{"n_layer": 8, "parallel_block": false, "optimizer": "cautious_adamw", "beta2": 0.98}
MLP neurons of a small language model. Each row is named by its layer, matrix (up: input weights) and neuron, and shows model dimensions 160-255. Each number is 128 + 24 x the weight over its row's rms, rounded and kept within 0 to 255. Numbers have three digits each.
Before each neuron's rows, "fires on" lists the tokens most often at its 100 highest values on Wikipedia text that the model never trained on. A number after a token or word is its count.

fires on: "h" 100
L3.up32:168106095100132088101133166131118110170153148121127131107108141136120102099144090147115126135154100102177145115106164135182107097118136114122143163108166145160186135156120114125104139139131087128163097118091111111110137081101130160083153114137156114088129134169125094112126101116127137107

fires on: "v" 46, "pl" 17, "av" 16, "ph" 12, " Reg" 4
L3.up221:087161128100120111124136091128139163127091113170083081167099157121120127111141087164121106170128124142125164121089132131139129149125136138150157102082120093128150092137172156099102141161179105112153102131129120102131146177127114171116157131115098130100153123140135151118111104111100138138

fires on: " the" 22, "ical" 16, " national" 8, "ased" 7, "ics" 5
L3.up498:151162179140130181109119137104123152126111098087139137103141095088107107137134115140127132162130113159156130153121115131120144125167135132146125150145153132136136148110134127120159121074148132104118126166140135115121105136109124114151149087085161126105088095101149136148180123136162115131

fires on: "mer" 33, " later" 25, "ition" 11, "way" 11, "oy" 9, "ever" 7
L3.up510:141113142102118123112171098111134118130183123134172136160126105129132156112162105133124131123091159131167137123126149096151087107177141086142132118146144139134153140110112113172174126082131110099090108158114137128075120130090146132107080108100130150083112093111178131136167136136158154132

fires on: "ase" 12, " Act" 11, " August" 10, " September" 9, "age" 8
L3.up777:170076129107143144141113123110150156106191081110114139134105095157148122137161106127117132156151175113130108128114149123148140134133151103118100140142116127107101092124127120139159116117133127124137099175114128138128114090145114099132118111120182167116110083082133152136147079122137134157

fires on: "." 19, " Year" 10, ":" 10, " deb" 6, "bum" 6
L3.up350:123136138109119140143208122141110165099153126169120103171122142135112119134135116121128147140137136125154154142153159103177104094086123155150095112096091112104150123106143152179147113138169131117132129146133145133128110099088138137145108155094153156116137099150195132191152122107107139131

fires on: " E" 70, " N" 13, "E" 12
L3.up751:142105091117151109137130079107153135139165158117133164109116118155157141078120103170132157127129175142144128096141152116175100157117132127154144118138165120120155120167070149148115119145116127110092138134126116148084165159175191174131132139147116097146118102092174137159180138089150104101

fires on: " oper" 14, " sk" 13, " st" 13, " se" 11
L3.up370:147140100127151149146095140130118136171155145098147087093138117114123115107137102163168089095089107179120176105145140147128109131127111149175138136095144160130133087183131144124127143182123149111117148108153109110110145162149147135161129118111068076095106153130089106150142118109151147085

fires on: " per" 27, "for" 21, "our" 11, " be" 11, " pre" 8
L3.up659:103144125126134103148150145140119116166157116143127096137132108131151113134115129116124133121095096095154130142115154161144094113132117116147168110085131162104114145136071138148118121130099123083111116118133106093173128140131127107131095091139109137106098152181171137135141165124182150078

fires on: "te" 33, " sk" 13, " under" 13, " se" 8, " st" 8, " t" 8
L3.up558:134095089085122119132078165138131137141109115086107152144152121113147098112111129131156117132114169168133140085132132127152128102152146149159134085090148175163115124166088145139133167167108083115111141106109148101096160136103138173140147138152117120124110167097131173135138116125095175104

fires on: " l" 19, " s" 18, " t" 15, " v" 8, " football" 7, " sp" 7
L3.up614:139131159131132138146167120127139119107130097114079144116142157123109122135136119160139125141097150133128130144111145120132113113104153150159152112101132119138135107183145134132182135099141093158114128083125141066119149133096147150127127111120129152149131111151129099077137130135158138134

fires on: "st" 40, "f" 22, " st" 6, "h" 5, " ch" 4, "n" 4
L3.up77:115138122126125153123109131107110113133155128144147171121139095151147090166117116099128131128122112122144143099162161169132127117139171107149101152101143119158133160179137105114131155113137065110124110063096124129078171139161129154111135123156147146101111108098136141113139147122152102128

fires on: "le" 33, "E" 17, "ony" 9, "ley" 7, "ie" 6, "way" 6
L3.up1006:168118135113150083085127167085118150150168134134116141116124113126125130096160091168123113124092085133136134115186153120167114139188124118147121100114165096128158133131111154191120135128135115142116166182136112088108121118102124158128128145164117149122119109125137099131175148109140151083

fires on: " A" 85, "," 14
L3.up466:147100118094112162094087113130109140138163126115148143123141146133162074086139101139168126120135110129160130146163132122165143124110134144159144127108131146120108182094112167147129130091137150151116108155135142122122164124138136136163125137144119143109117116128173145121118132161127142099

fires on: "ust" 33, "erg" 21, " consid" 11, "uff" 6, "ost" 5
L3.up427:110145121108121122153080114113120109170177137113182147094104117139122160125120101120166118170133118143086148114119158159155152120122091150161120134095152167163101081190127138093076115143100129141099098130131108081147180151135173125115144101124101111103132142141152138126136109138109129120

fires on: " A" 100
L3.up20:091145105131086098136145127119121133156146125135115109110147130144122113077132120146141147124154130123180150147113132075180158151139132123106122150122156146101149164070134161149124099167139113148136119126110140064161133129148168124110109135180123098124112144133139119112158085117142139114

fires on: " v" 25, " me" 14, " X" 12, " inv" 10, " ev" 9
L3.up185:158164160109145153119142123115135130137127156150159095128119172118149160123169099178105127124103175160099135143157121130144149132124088151157130120117122142174097095134106122117115122121130124153083133101086117134085152124144180139142143154111153134118107120133130155123134141123143136109

fires on: "ish" 43, "ant" 30, "ill" 17, "ane" 5, "ord" 4
L3.up43:098083148099124132122117141116066128097139180083153142095108093139110123163172093166141120122145141131123101086130132181151088130163150105154166145136147115146109167107114129134093132127128101129130148176142135141119130107156183104146132129095155124104122147158147178151117156138120134112

fires on: "own" 32, "our" 29, "for" 24, "ual" 6, "ood" 5
L3.up921:112158158161133139152125134104134125128136147096169077120098091166117168138151155107136133098144182112111171148098146095180123101154156117181148109105110150151162127119114151142132111098132092119117111115152103098121113121149152106115107128126078140093104137134147123132106140103149129101

fires on: " rel" 21, "ific" 20, " serv" 10, " var" 9, " educ" 7, "pl" 5
L3.up352:126112122111150123143063130104169101120150171105148149117099143168147101125137145164156115121177144121096127073088134160107163144103120156127156136130123140126105100163124141098111107157144166142151112132134145101137148174145150158169118087145120128116105129118147138165090172124112119153

fires on: " A" 36, " inter" 10, " col" 6, " ag" 5, " sk" 5
L3.up201:140159115121127133157104148149161136119128092114163176115140120104175118084131129132169152138122130124144133096114112156153155165098121122123114095112125154094149124120085162122094124121142149105130153104129100112142128131134153161125109138190088134085132124084166126131158122112121169126